Weights of a small transformer language model: 8 heads of 64, LayerNorm before each block.
MLP neurons of a small language model. Each row is named by its layer, matrix (up: input weights) and neuron, and shows model dimensions 416-511. Each number is 200 + 30 x the weight over its row's rms, rounded and kept within 0 to 999.
After each neuron's rows, "fires on" lists the tokens most often at its 100 highest values on Wikipedia text that the model never trained on.

L6.up1531,150,236,169,234,196,175,226,164,216,236,177,176,227,190,169,234,149,218,171,217,195,152,231,194,193,211,184,188,204,203,184,198,140,178,176,169,215,209,182,194,225,205,226,206,206,199,174,114,243,237,178,175,237,195,217,219,227,205,150,245,210,220,225,166,207,245,210,189,210,225,190,161,222,176,155,205,153,143,189,186,146,179,161,181,267,216,209,203,214,178,183,182,262,215,236,195
fires on: "ed", "p", "n", "l", "f", "b"

L6.up1996,184,180,155,216,190,218,185,203,225,195,173,191,174,233,210,200,199,200,231,261,258,255,159,166,169,147,197,228,205,182,172,234,203,215,211,135,174,167,147,218,181,183,163,210,201,215,175,233,203,161,183,195,172,141,200,194,191,226,218,199,194,141,210,212,174,179,132,202,223,217,215,190,230,229,186,309,211,214,177,188,181,181,173,212,147,201,245,171,160,225,220,194,221,222,205,159
fires on: "0", ",", " "

L3.up31,180,236,177,248,213,174,181,223,209,234,194,172,216,199,258,179,192,202,190,216,225,246,236,196,190,195,246,212,194,255,175,231,204,156,200,202,245,202,196,156,120,178,235,170,167,229,167,230,188,176,198,174,236,219,232,230,170,186,168,238,225,184,208,101,189,195,186,201,265,212,220,150,190,176,152,171,193,187,201,247,238,194,181,226,219,202,194,189,180,245,192,209,217,185,168,198
fires on: ":", "N", " Total", " Bronze"

L6.up335,180,192,221,267,192,213,205,235,254,247,203,153,195,188,266,206,200,194,210,221,225,226,250,194,195,246,207,202,233,224,236,158,245,247,233,217,209,232,223,182,224,230,203,190,211,229,207,151,239,198,135,193,173,155,203,179,195,199,230,192,187,173,240,180,199,222,204,223,215,235,193,226,183,265,250,198,170,180,235,165,126,176,178,247,199,228,217,226,218,240,174,214,255,236,202,214
fires on: " and", " on", "-", " in", "'"

L3.up1138,229,259,190,231,202,145,168,188,158,187,235,153,177,170,215,207,241,191,179,254,224,263,205,227,222,250,225,192,168,238,230,237,210,192,248,189,241,252,206,173,198,162,194,179,154,191,182,153,208,161,206,157,195,202,255,183,211,161,204,150,247,174,157,209,117,194,172,182,251,191,200,213,179,215,166,233,249,198,171,218,190,221,211,205,149,174,253,183,193,192,177,180,139,199,206,148
fires on: " |", ":", " Base", " living", " membership", "]}"

L6.up40,170,218,203,243,207,212,228,150,163,190,201,219,189,140,177,193,193,282,192,158,172,189,175,157,248,154,189,205,203,167,189,215,176,179,213,167,214,188,212,273,199,208,199,218,214,176,232,233,190,128,170,243,237,204,207,246,145,263,271,255,234,178,175,198,180,250,168,188,246,197,212,198,139,209,207,193,239,189,217,190,271,235,233,170,203,183,216,167,257,191,211,283,195,257,171,188
fires on: "s", " was", " is", "ity", "ation", " in"

L3.up2011,124,261,208,187,200,240,180,150,156,239,244,203,210,230,159,201,187,134,181,164,225,218,194,160,180,259,217,223,208,210,248,171,235,246,206,187,208,204,211,217,166,120,229,190,234,222,243,183,192,207,247,230,229,219,197,226,185,213,164,151,188,209,206,219,234,214,243,241,222,243,164,210,248,220,190,231,184,230,168,196,171,174,223,203,205,190,203,240,210,200,160,192,158,180,172,242
fires on: ".", "He", "="

L3.up1259,208,187,184,224,167,222,190,223,186,223,237,91,172,209,186,198,222,176,201,162,183,225,221,185,190,237,235,199,187,179,198,203,262,163,146,182,212,182,148,206,229,210,225,201,255,176,200,209,210,218,214,231,161,189,164,221,238,186,217,162,181,211,197,143,180,189,229,144,163,161,204,156,193,189,183,239,237,182,171,160,261,206,196,194,222,222,150,157,201,232,210,214,222,186,216,177
fires on: "°", " x", " met", " unit", " /"

L3.up837,188,189,218,213,239,201,174,235,204,178,230,213,234,229,151,161,204,190,221,186,204,247,158,158,247,224,228,205,208,183,186,171,186,202,217,203,180,154,202,210,252,190,274,185,207,206,182,173,197,193,149,168,238,192,196,206,185,183,155,237,218,194,194,189,193,177,227,199,246,221,216,155,235,172,212,237,228,230,200,201,183,238,193,190,235,225,192,128,217,202,132,201,277,177,178,240
fires on: " of", " extensive", " a", " or", " major"

L6.up1950,223,220,166,208,181,222,125,157,191,230,163,239,167,164,181,179,182,186,252,212,217,198,226,255,218,191,192,166,239,188,215,206,243,225,179,227,152,221,183,203,219,186,200,207,219,228,188,228,197,214,193,211,167,209,238,175,176,211,213,192,231,192,201,241,214,252,225,172,217,255,178,201,193,239,202,231,183,191,181,235,187,195,184,208,212,178,194,217,147,128,176,235,229,191,154,146
fires on: " of", " with", " and", "-", " for"

L3.up1147,168,192,187,257,250,226,235,202,223,218,205,233,209,209,218,248,210,211,178,227,219,248,176,207,151,226,249,162,179,225,186,210,222,253,190,151,171,230,233,178,187,215,176,178,175,190,172,199,171,180,230,168,206,177,167,191,152,177,265,168,162,223,238,191,185,245,152,125,193,202,238,193,204,173,187,199,173,314,118,107,148,201,252,181,207,169,187,153,211,196,185,184,240,233,186,159
fires on: ",", " and", "\n"

L6.up1873,176,175,186,168,224,183,220,160,189,170,203,199,205,147,208,203,187,248,250,164,168,236,203,193,225,177,228,258,128,228,202,210,211,198,171,200,245,241,221,230,168,186,196,171,187,230,200,215,224,255,201,223,189,196,166,210,204,217,213,219,234,231,201,260,204,202,218,237,199,215,194,201,170,215,215,173,180,177,217,251,204,156,232,175,220,230,214,199,212,211,250,201,203,226,237,263
fires on: ",", " (", " or", " L"

L6.up421,202,181,173,221,230,232,189,174,168,251,201,178,174,203,199,178,202,97,169,219,219,167,224,200,164,214,217,139,281,133,214,206,174,146,210,225,227,218,199,214,166,214,249,163,185,210,236,229,182,218,231,236,180,224,188,227,146,215,225,205,149,173,205,199,180,179,231,169,171,207,185,190,220,204,184,191,188,203,212,183,185,133,209,122,242,183,239,170,234,224,191,229,209,199,199,210
fires on: ".", "o", "k", "w", "e"

L6.up1647,123,155,172,217,222,127,193,182,183,177,177,222,182,183,180,168,167,203,226,178,200,170,180,171,253,194,232,188,246,212,209,185,250,191,163,204,165,244,225,181,174,220,206,221,174,201,230,179,176,207,197,240,200,184,176,207,166,208,237,204,195,151,194,210,243,157,181,197,228,221,230,208,226,222,196,146,172,198,114,164,189,197,191,212,155,197,207,222,185,159,168,228,170,255,205,211
fires on: "s", "er", " age", "ers", " de"

L6.up515,171,166,159,203,224,177,222,197,222,200,224,224,135,218,224,220,166,187,238,228,214,230,188,244,216,242,157,231,183,203,198,213,193,171,140,193,207,202,188,199,235,208,236,186,173,164,212,189,165,228,148,171,226,144,249,206,225,173,240,214,200,203,147,227,185,188,137,234,220,177,256,239,221,205,187,195,159,228,228,169,173,255,246,210,226,200,233,220,185,252,201,179,234,197,207,193
fires on: " ", " |", " a", "|"

L6.up1628,137,183,217,197,192,181,229,226,238,190,247,135,211,155,196,155,182,184,197,214,159,230,163,161,201,197,194,200,215,150,229,176,174,150,193,191,183,194,173,229,158,189,237,218,222,204,255,175,220,185,189,168,216,179,185,218,183,207,235,218,227,146,190,198,188,214,209,169,211,151,220,190,254,216,167,195,188,205,188,189,241,227,265,186,206,275,177,192,212,249,178,202,212,220,211,194
fires on: "s", " of"

L6.up1072,273,202,177,244,218,192,230,200,173,183,185,182,194,186,236,269,228,238,239,190,207,177,129,198,235,152,206,170,209,256,234,182,241,171,163,237,194,215,194,157,212,230,161,237,152,198,197,252,161,237,160,175,224,164,168,210,216,197,176,197,192,145,198,167,167,230,202,197,198,231,235,158,184,209,188,189,239,239,189,219,226,169,202,188,178,218,142,225,232,245,211,167,217,156,240,194
fires on: " an", "en", "o", "in", "ke"

L3.up1623,214,193,189,171,218,226,276,248,193,218,217,184,237,232,172,137,220,196,252,246,188,207,113,155,220,206,211,138,161,257,211,201,216,223,210,203,188,198,192,196,225,150,181,187,221,207,163,243,180,203,171,249,210,242,137,170,204,169,178,237,227,171,231,259,195,166,167,202,176,159,224,173,207,191,219,191,200,206,194,227,200,204,189,213,191,165,205,197,201,159,216,234,221,212,193,189
fires on: " |", " that"

L6.up182,213,215,224,179,241,204,196,125,198,169,248,161,239,191,219,218,174,197,202,216,222,223,225,219,182,262,188,183,213,181,210,198,195,214,233,247,252,210,228,192,208,184,121,199,179,211,274,219,180,187,180,206,206,248,215,234,212,239,178,156,222,251,173,140,144,197,194,233,185,170,286,213,234,249,138,213,201,182,187,194,216,194,185,203,203,205,214,179,258,155,199,170,167,222,140,179
fires on: " was", " |", " is", " also", ":", " "

L3.up1846,192,163,172,165,201,233,175,189,210,235,201,202,248,159,142,198,191,196,247,221,226,217,164,193,214,141,228,188,219,250,202,219,222,217,141,226,188,205,256,204,192,203,155,199,183,154,188,180,214,209,208,142,200,201,205,224,209,157,218,234,215,142,178,200,165,249,203,265,233,183,215,206,185,178,169,225,208,182,180,197,177,174,191,210,179,129,215,242,199,176,161,224,150,207,220,221
fires on: " |", " Bronze", "|"

L6.up1756,170,201,172,205,169,239,230,262,222,178,175,215,174,247,181,223,222,179,158,159,258,214,192,242,211,210,138,215,181,225,208,203,185,208,218,219,155,219,188,221,235,135,178,215,231,224,162,156,216,225,167,153,184,194,183,164,173,270,212,236,223,226,173,201,183,188,204,191,203,199,215,214,172,207,187,238,159,227,195,203,228,157,200,186,180,221,169,202,205,198,242,241,196,165,201,234
fires on: ".", "-", " Louis", "mat", "s"

L6.up1986,190,211,230,187,232,148,112,184,164,173,170,233,126,185,168,216,230,234,206,206,175,191,195,203,200,205,190,205,220,157,232,159,215,186,146,170,165,235,233,230,174,250,245,179,214,185,213,186,194,149,186,190,220,214,166,225,226,204,207,212,244,186,123,218,168,230,258,191,229,151,202,204,225,232,183,221,231,171,227,161,217,224,154,175,181,225,197,257,210,213,192,199,160,178,169,164
fires on: ".", "\".", ").", " \"", " and", ";"

L6.up337,210,209,173,202,189,165,123,217,173,133,192,228,237,183,214,195,174,216,153,176,187,176,237,244,190,221,206,175,134,229,218,221,260,203,214,227,213,219,230,202,140,215,194,197,160,180,204,150,236,201,192,158,171,175,167,221,193,237,149,242,217,210,249,272,228,246,183,152,256,210,199,245,161,246,172,187,227,260,223,173,208,226,179,219,218,200,160,185,230,236,185,243,173,189,190,249
fires on: "/", ",", " (", " and", " =", " "

L6.up240,225,234,243,162,180,194,266,163,167,231,202,218,134,194,219,211,201,146,174,200,205,188,214,160,155,219,207,237,202,168,190,206,191,189,199,195,221,201,214,179,206,190,159,240,221,231,221,231,185,189,196,159,208,198,210,184,194,227,186,179,212,184,222,205,217,217,195,163,147,256,176,185,180,177,160,217,182,225,232,227,213,177,218,262,185,196,201,146,175,237,226,205,156,210,213,197
fires on: " of", "f", "ven", " off", "am"

L6.up401,134,152,194,150,226,189,173,189,170,204,159,136,207,175,210,206,223,189,223,227,204,112,176,192,208,196,211,157,178,211,195,184,181,157,157,172,222,223,216,192,198,181,227,180,207,199,209,198,243,208,228,179,157,234,214,169,273,205,195,196,239,158,172,188,224,185,178,205,224,166,251,159,220,255,144,183,177,284,178,228,243,240,159,165,228,162,218,200,189,262,172,188,264,214,235,188
fires on: " of", " to", " after", " included", " as", ":"

L3.up1162,223,239,145,209,190,163,180,196,164,205,256,187,227,166,186,253,144,183,188,140,241,176,205,131,215,184,202,222,219,254,182,188,230,168,217,174,215,219,188,105,193,217,188,182,171,213,186,205,200,173,175,175,256,195,227,192,179,171,192,156,209,209,228,250,169,170,216,185,210,227,211,236,242,239,167,200,144,179,210,175,183,236,187,162,223,195,184,194,174,205,195,182,196,213,166,185
fires on: " |", "\n", " •"

L3.up923,207,260,259,262,162,199,144,223,211,218,189,210,204,166,184,215,190,197,187,221,172,139,264,201,190,268,192,218,238,202,191,224,249,197,209,216,240,239,241,159,261,155,187,219,222,223,218,233,200,143,207,239,219,207,190,197,164,170,156,202,197,242,238,203,206,243,193,188,235,255,149,164,212,196,204,154,220,222,258,196,191,164,228,238,234,129,180,171,199,181,160,226,230,162,205,174
fires on: "-", "),", ",", " son", "="

L6.up1395,175,165,297,204,176,187,239,153,193,207,208,194,233,179,136,182,202,201,192,212,195,186,215,216,202,127,163,161,260,213,203,191,185,184,253,245,171,226,236,163,203,205,197,265,183,226,186,173,190,226,219,169,164,231,157,203,203,207,189,207,176,142,198,168,222,182,206,232,161,252,227,167,210,238,200,211,213,254,203,217,218,153,230,235,216,206,180,205,188,244,168,215,181,267,229,203
fires on: "s", "y", " of", "mb", "ers"

L3.up1443,174,206,195,260,209,247,162,188,227,216,226,164,203,193,212,190,175,206,198,157,183,199,195,218,197,185,280,247,243,207,174,164,194,174,184,223,179,227,219,201,156,173,220,236,211,235,204,181,151,252,179,185,197,196,188,157,209,207,214,221,159,144,212,252,226,211,217,209,218,227,222,228,212,164,166,141,196,191,190,226,195,175,152,216,161,126,231,202,170,218,172,195,216,203,183,217
fires on: " |", " –", "\""

L6.up1854,169,173,219,196,205,206,216,220,240,261,225,207,177,204,193,187,212,190,192,109,220,182,181,197,172,157,211,251,184,200,189,173,277,207,230,226,144,204,168,237,228,242,246,146,250,188,223,174,190,265,208,155,160,202,179,210,158,209,226,217,213,198,189,201,204,233,162,156,216,198,204,204,224,171,221,206,224,252,194,206,197,192,137,160,207,214,213,251,243,180,177,247,227,197,180,222
fires on: "-", "in", " of", "s", " in"

L3.up888,188,256,207,192,224,224,209,137,177,153,174,244,210,186,190,174,132,193,157,123,227,227,215,203,214,181,214,187,236,239,204,214,191,216,202,186,218,232,164,163,151,223,211,156,174,198,158,247,164,193,187,173,212,242,160,198,217,205,206,210,240,245,191,218,208,203,178,206,243,179,184,192,155,256,238,177,218,221,239,245,216,184,220,201,189,224,169,205,237,179,166,206,221,167,213,211
fires on: ".", " In", "\n", ".\""

L6.up1323,187,217,195,226,173,241,193,160,219,217,209,220,230,269,207,172,172,192,206,180,206,142,125,204,183,203,209,150,216,195,189,203,243,160,239,196,158,233,233,192,226,119,179,197,197,207,198,180,153,199,217,215,212,213,181,230,206,204,174,199,193,196,180,153,258,211,193,167,216,221,218,217,247,151,240,225,191,165,133,261,149,209,231,216,219,196,172,195,233,207,196,235,217,218,217,215
fires on: ".", "d", "al", "ang", "an", "v"

L6.up1341,179,223,195,234,200,228,235,196,183,231,176,233,203,224,190,230,193,192,188,202,252,229,235,158,179,208,187,184,172,212,192,200,218,236,170,159,230,172,220,179,204,161,145,181,213,217,138,121,232,232,162,193,246,187,183,249,182,231,218,190,240,235,176,210,150,220,179,186,232,240,234,212,181,249,259,199,228,225,220,204,192,139,168,178,148,218,184,201,196,261,207,158,181,243,159,200
fires on: " and", "-", " or", " *", "_"

L6.up80,162,226,234,154,223,258,230,160,200,304,213,215,210,159,187,216,229,240,189,278,199,168,193,246,206,194,224,258,157,160,184,114,193,175,194,163,208,202,224,169,195,169,160,240,147,186,211,243,177,188,182,240,166,246,164,192,208,221,226,166,167,192,197,213,195,198,205,193,242,256,177,200,183,182,251,222,151,230,207,144,217,229,208,237,213,190,179,222,185,208,164,269,172,207,205,207
fires on: "-", "e", " carried", "pe", "te", "ect"

L6.up734,210,176,223,170,251,117,223,188,214,220,236,196,195,141,248,222,260,214,251,217,220,201,190,245,225,222,182,237,215,180,211,242,150,185,170,212,209,222,170,199,177,194,191,219,155,247,251,141,158,212,221,254,229,224,200,194,189,258,153,217,222,206,206,202,212,221,206,222,177,252,212,213,205,245,220,172,182,223,218,297,210,182,212,171,208,167,169,209,193,184,245,203,129,179,216,199
fires on: " in", " was", " on", " ", "9", "1"

L6.up1821,151,186,223,190,201,184,170,181,177,250,177,238,205,189,160,184,186,182,218,192,206,169,202,246,143,172,220,154,282,184,187,243,165,233,213,215,170,146,187,179,216,235,220,187,247,195,218,192,195,133,217,203,252,187,209,162,176,240,232,204,210,191,183,180,168,194,224,215,159,198,255,173,240,191,233,224,169,178,188,163,176,258,198,172,229,269,199,174,140,188,182,223,209,205,191,202
fires on: "s", "-", "ed", "d", "_"

L6.up1110,238,185,236,234,225,194,236,250,231,217,214,165,243,193,232,180,230,202,157,191,186,188,220,209,176,176,160,206,217,222,188,167,256,257,258,226,238,193,194,204,168,172,233,202,139,197,206,165,183,185,212,231,188,218,161,254,250,162,103,190,241,190,184,191,235,213,206,181,223,170,210,214,238,248,201,168,196,207,188,181,176,205,230,256,207,181,236,205,214,188,208,213,210,169,211,181
fires on: " ", "s", " in", "2"

L6.up629,209,181,166,180,201,242,223,236,195,230,239,227,229,194,139,248,232,176,235,199,171,162,176,202,219,200,203,194,155,220,243,183,182,162,217,241,180,199,207,146,188,226,213,227,198,176,158,199,249,209,166,199,186,161,173,259,217,168,203,224,218,169,207,204,230,191,113,140,225,216,151,185,218,179,212,297,208,235,203,175,239,247,194,169,206,186,216,205,160,237,197,231,206,172,195,164
fires on: " to", "'", " of", " not", "ber", "-"

L6.up648,214,195,191,196,199,196,201,204,133,212,210,175,175,195,147,281,181,231,220,244,232,161,186,185,202,200,168,185,238,153,184,191,195,245,210,203,193,220,191,186,205,200,228,192,226,235,275,188,220,210,230,180,206,196,199,157,203,218,183,250,243,175,196,208,253,172,166,163,233,209,170,189,220,179,164,229,208,234,213,187,220,160,197,209,200,215,174,160,227,235,198,174,201,181,169,204
fires on: ";", " |", ")", " "

L6.up62,157,193,239,178,188,170,191,176,217,184,256,225,189,151,207,146,222,195,284,251,220,168,196,151,180,228,142,226,211,165,188,208,210,163,204,177,227,213,162,178,184,167,290,164,225,183,223,171,155,184,163,170,238,218,180,231,174,245,210,229,200,195,171,274,157,227,230,243,228,185,203,216,201,244,217,193,172,158,186,174,195,198,152,210,197,190,266,189,201,164,189,170,256,152,253,208
fires on: "ing", "ed", "es", " ", " any"

L6.up1338,169,240,227,175,232,151,217,166,197,229,184,195,227,220,178,222,210,253,251,232,204,168,222,213,225,251,188,188,221,255,157,222,226,231,208,185,164,172,176,196,186,221,210,180,233,274,203,146,188,203,250,142,241,263,214,224,216,173,157,217,224,213,217,200,247,190,229,182,175,212,199,157,206,171,217,230,174,186,207,218,200,157,145,221,166,210,201,159,171,218,160,170,236,206,242,242
fires on: "s", "ed", "k"

L6.up532,221,167,181,189,179,190,188,250,167,173,248,184,211,173,176,158,154,152,230,238,164,157,224,239,187,218,173,190,242,160,224,203,218,219,202,181,218,260,166,203,200,199,187,225,255,168,222,211,218,195,201,219,218,193,195,174,242,202,205,192,157,227,186,227,223,206,225,164,228,194,183,193,259,201,170,231,158,238,215,203,234,213,188,143,222,247,169,182,151,217,222,189,207,194,209,187
fires on: "s", "ac", "tion", "ter"

L3.up487,187,241,204,209,234,209,182,164,191,231,161,179,211,165,234,193,173,225,146,203,192,171,203,155,218,143,220,215,166,168,224,204,257,216,231,205,203,167,195,210,174,155,122,165,182,153,198,230,277,187,248,175,193,167,143,204,193,162,151,168,194,222,224,172,207,188,212,199,235,184,232,228,193,220,185,225,199,186,172,200,172,164,191,289,181,124,210,207,134,203,172,185,259,178,176,246
fires on: " As", "In", " In", " He", "He", " met"

L3.up445,221,192,198,219,215,252,218,189,163,175,224,177,217,184,178,170,205,184,163,205,273,208,153,165,206,180,231,156,144,163,225,228,222,235,212,215,183,135,157,180,248,246,171,206,192,185,196,218,199,216,190,202,228,212,217,177,183,228,163,285,198,198,196,235,279,206,219,173,214,167,185,168,227,169,194,222,175,267,186,226,194,205,176,211,210,185,222,157,186,221,187,202,242,224,220,188
fires on: ",", "\n", "),", ")", "9"

L3.up910,249,215,297,226,203,216,169,201,176,192,306,183,211,209,204,180,187,215,201,209,225,160,217,195,237,181,208,201,215,192,160,244,218,207,186,225,195,186,193,186,193,226,201,196,144,193,199,175,206,247,219,194,185,217,183,228,240,136,176,263,204,194,221,209,213,235,200,107,218,199,185,205,201,205,164,188,171,157,257,230,268,178,196,246,207,160,209,222,212,254,203,195,236,189,168,190
fires on: ")", ":", "),", " The", " series", "s"

L3.up177,196,180,228,247,187,129,175,237,199,189,247,156,233,182,205,209,215,198,210,184,194,195,225,251,164,192,189,225,232,226,170,225,177,182,246,207,232,230,216,122,170,172,215,115,192,207,199,140,186,177,215,177,266,239,233,209,225,151,199,163,217,194,206,241,201,230,184,192,209,243,222,230,203,205,184,201,196,201,213,219,188,176,211,193,219,216,247,188,214,205,192,229,297,134,168,214
fires on: ":", " ", " •"

L6.up396,151,197,225,245,279,235,187,132,202,196,239,190,163,180,180,191,207,161,204,199,241,247,188,193,162,193,183,182,218,192,160,228,185,207,186,185,164,207,149,154,220,234,220,212,207,173,204,218,210,186,203,203,199,173,207,191,216,213,210,177,136,219,241,190,165,237,188,194,213,204,217,221,231,172,141,169,198,177,176,177,226,156,211,185,257,210,246,197,232,215,207,141,214,146,184,216
fires on: "s", "ing", "th", "se", "ta"

L6.up1720,187,239,215,201,176,172,245,178,215,191,261,207,204,247,225,207,192,203,241,191,210,238,176,182,231,196,211,173,221,217,229,181,160,244,149,162,193,205,155,207,176,230,204,211,248,180,193,238,184,247,234,253,207,219,231,229,183,203,155,188,189,232,190,170,209,316,214,248,224,152,200,174,182,143,197,196,147,272,236,218,200,188,200,206,269,175,248,224,156,136,188,162,204,219,230,219
fires on: "s", " as", " to", "ing"

L6.up1012,208,226,214,158,133,220,240,181,210,152,193,157,222,229,215,191,146,231,219,177,247,180,197,231,232,195,161,161,222,194,176,208,174,214,191,197,191,224,234,228,234,175,188,247,156,156,169,232,208,209,159,168,189,194,241,229,174,216,183,228,178,190,191,130,238,188,179,229,135,228,238,172,147,244,184,161,160,190,210,174,219,266,224,156,171,219,203,183,200,191,224,172,183,173,230,176
fires on: "in", "n", "il", "ke", "en", "p"

L6.up308,204,220,203,183,206,183,197,232,214,211,206,128,189,205,219,193,196,206,257,198,208,164,213,232,147,215,239,207,272,214,209,161,219,240,194,161,238,246,267,251,180,130,200,158,191,158,195,220,266,216,228,200,179,185,195,194,215,193,254,222,155,183,180,250,215,162,241,188,140,189,197,232,240,139,217,183,186,189,206,168,202,189,147,183,235,181,184,196,171,252,158,232,232,258,198,150
fires on: "ak", "w", "-", "k", "ang"

L6.up206,215,222,191,239,229,185,216,193,188,214,206,189,192,228,164,187,155,172,241,190,221,201,177,200,247,255,169,194,208,157,154,187,221,204,164,210,169,251,227,151,180,196,184,182,269,208,205,207,212,241,197,226,244,238,191,199,161,154,224,187,157,178,201,208,224,218,265,198,196,199,222,155,248,214,204,222,201,221,179,206,218,183,156,176,131,217,232,158,167,179,174,207,177,238,185,209
fires on: "st", "ble", "to", "che", "se", "is"

L6.up1188,196,233,230,142,195,151,208,166,261,180,264,225,209,230,201,180,178,209,170,203,234,186,173,202,195,237,224,184,193,233,166,194,181,250,182,219,216,242,163,264,209,136,249,206,242,213,261,125,154,174,204,211,208,238,233,163,222,171,195,196,184,168,215,254,221,145,184,176,160,160,164,185,206,244,197,166,212,178,208,210,220,198,194,221,201,154,162,204,151,208,205,171,212,172,227,212
fires on: "s", "ine", "e", "ave", "ian", "t"

L6.up1366,196,167,250,217,210,254,173,179,184,203,210,182,205,172,188,227,182,260,216,272,192,155,183,214,245,207,261,108,241,219,185,124,202,142,182,226,201,224,291,211,213,158,209,268,241,162,154,171,224,166,187,197,174,208,169,168,204,216,154,189,197,184,235,227,234,193,179,233,241,221,208,169,252,200,187,182,188,251,188,242,235,244,201,168,213,204,206,129,181,190,190,222,242,185,151,197
fires on: " by", " with", "-", ":", " of"

L3.up634,186,229,134,189,203,235,142,178,218,208,175,202,189,235,193,229,200,214,184,177,267,205,280,188,190,202,185,256,215,192,224,218,217,183,184,210,200,196,170,180,172,129,249,232,199,193,217,185,179,202,117,201,238,216,271,237,180,225,158,134,165,249,168,206,200,190,216,224,221,214,231,191,209,176,148,243,201,216,274,205,181,261,200,188,164,248,193,244,186,262,181,211,161,197,200,232
fires on: ":", "-", "–", " ", ";", "|"

L6.up1148,215,222,175,199,224,182,119,158,247,227,171,171,205,172,178,176,192,213,215,238,213,249,224,214,208,249,209,153,244,180,220,157,145,181,221,173,175,199,195,187,141,184,166,229,210,204,199,207,199,208,213,245,239,245,202,207,182,230,205,198,219,199,147,187,217,205,135,213,218,205,209,110,175,180,159,205,204,193,182,141,165,211,150,244,223,193,154,204,196,210,201,240,163,228,255,233
fires on: ".", " |", " States", "]", "uc"

L6.up1138,171,238,183,221,229,166,188,162,211,179,199,149,223,196,197,154,212,215,162,220,182,214,180,188,204,217,204,183,183,187,239,216,190,262,183,191,252,167,169,235,197,154,237,202,208,189,149,195,205,182,204,169,170,205,177,243,262,195,216,185,200,164,225,202,187,219,196,238,240,201,233,186,229,227,200,191,159,195,228,161,164,179,234,167,205,287,203,200,193,167,191,211,178,244,201,218
fires on: "s", "'", ")", " its"

L6.up718,203,183,194,143,201,219,239,202,221,210,175,228,234,164,195,168,208,213,173,218,200,191,211,206,176,235,197,215,224,220,187,183,235,205,181,167,199,191,260,200,206,186,170,145,176,179,188,166,252,181,157,193,165,191,213,219,209,234,194,202,223,188,242,169,145,198,201,194,271,164,228,202,223,225,192,226,242,154,195,211,143,156,183,231,215,183,192,227,184,220,221,220,207,180,185,193
fires on: " and", " ", " of", " or", "ed"

L3.up1116,243,220,204,240,185,205,184,247,258,224,188,176,223,184,178,185,210,200,216,192,253,190,246,243,197,199,204,233,203,197,151,215,197,226,245,192,215,148,184,229,162,165,218,218,249,202,169,237,177,220,205,210,171,211,205,221,186,177,190,202,154,250,264,257,141,153,230,226,231,195,198,193,223,168,227,220,182,216,265,168,280,200,209,221,196,195,190,174,159,188,181,240,227,262,184,195
fires on: "-", "Star", "au"

L6.up673,244,188,226,184,142,236,147,204,140,231,181,188,177,167,178,185,181,235,210,223,201,240,238,166,227,189,228,186,241,145,167,179,169,174,249,190,215,186,218,190,163,192,189,212,212,204,229,246,223,178,143,166,206,201,201,158,226,151,192,243,169,180,188,217,231,195,223,189,172,190,230,213,202,211,170,218,195,176,131,211,252,191,193,202,189,166,201,174,189,155,218,213,241,164,200,198
fires on: " |", " that", "\n", " "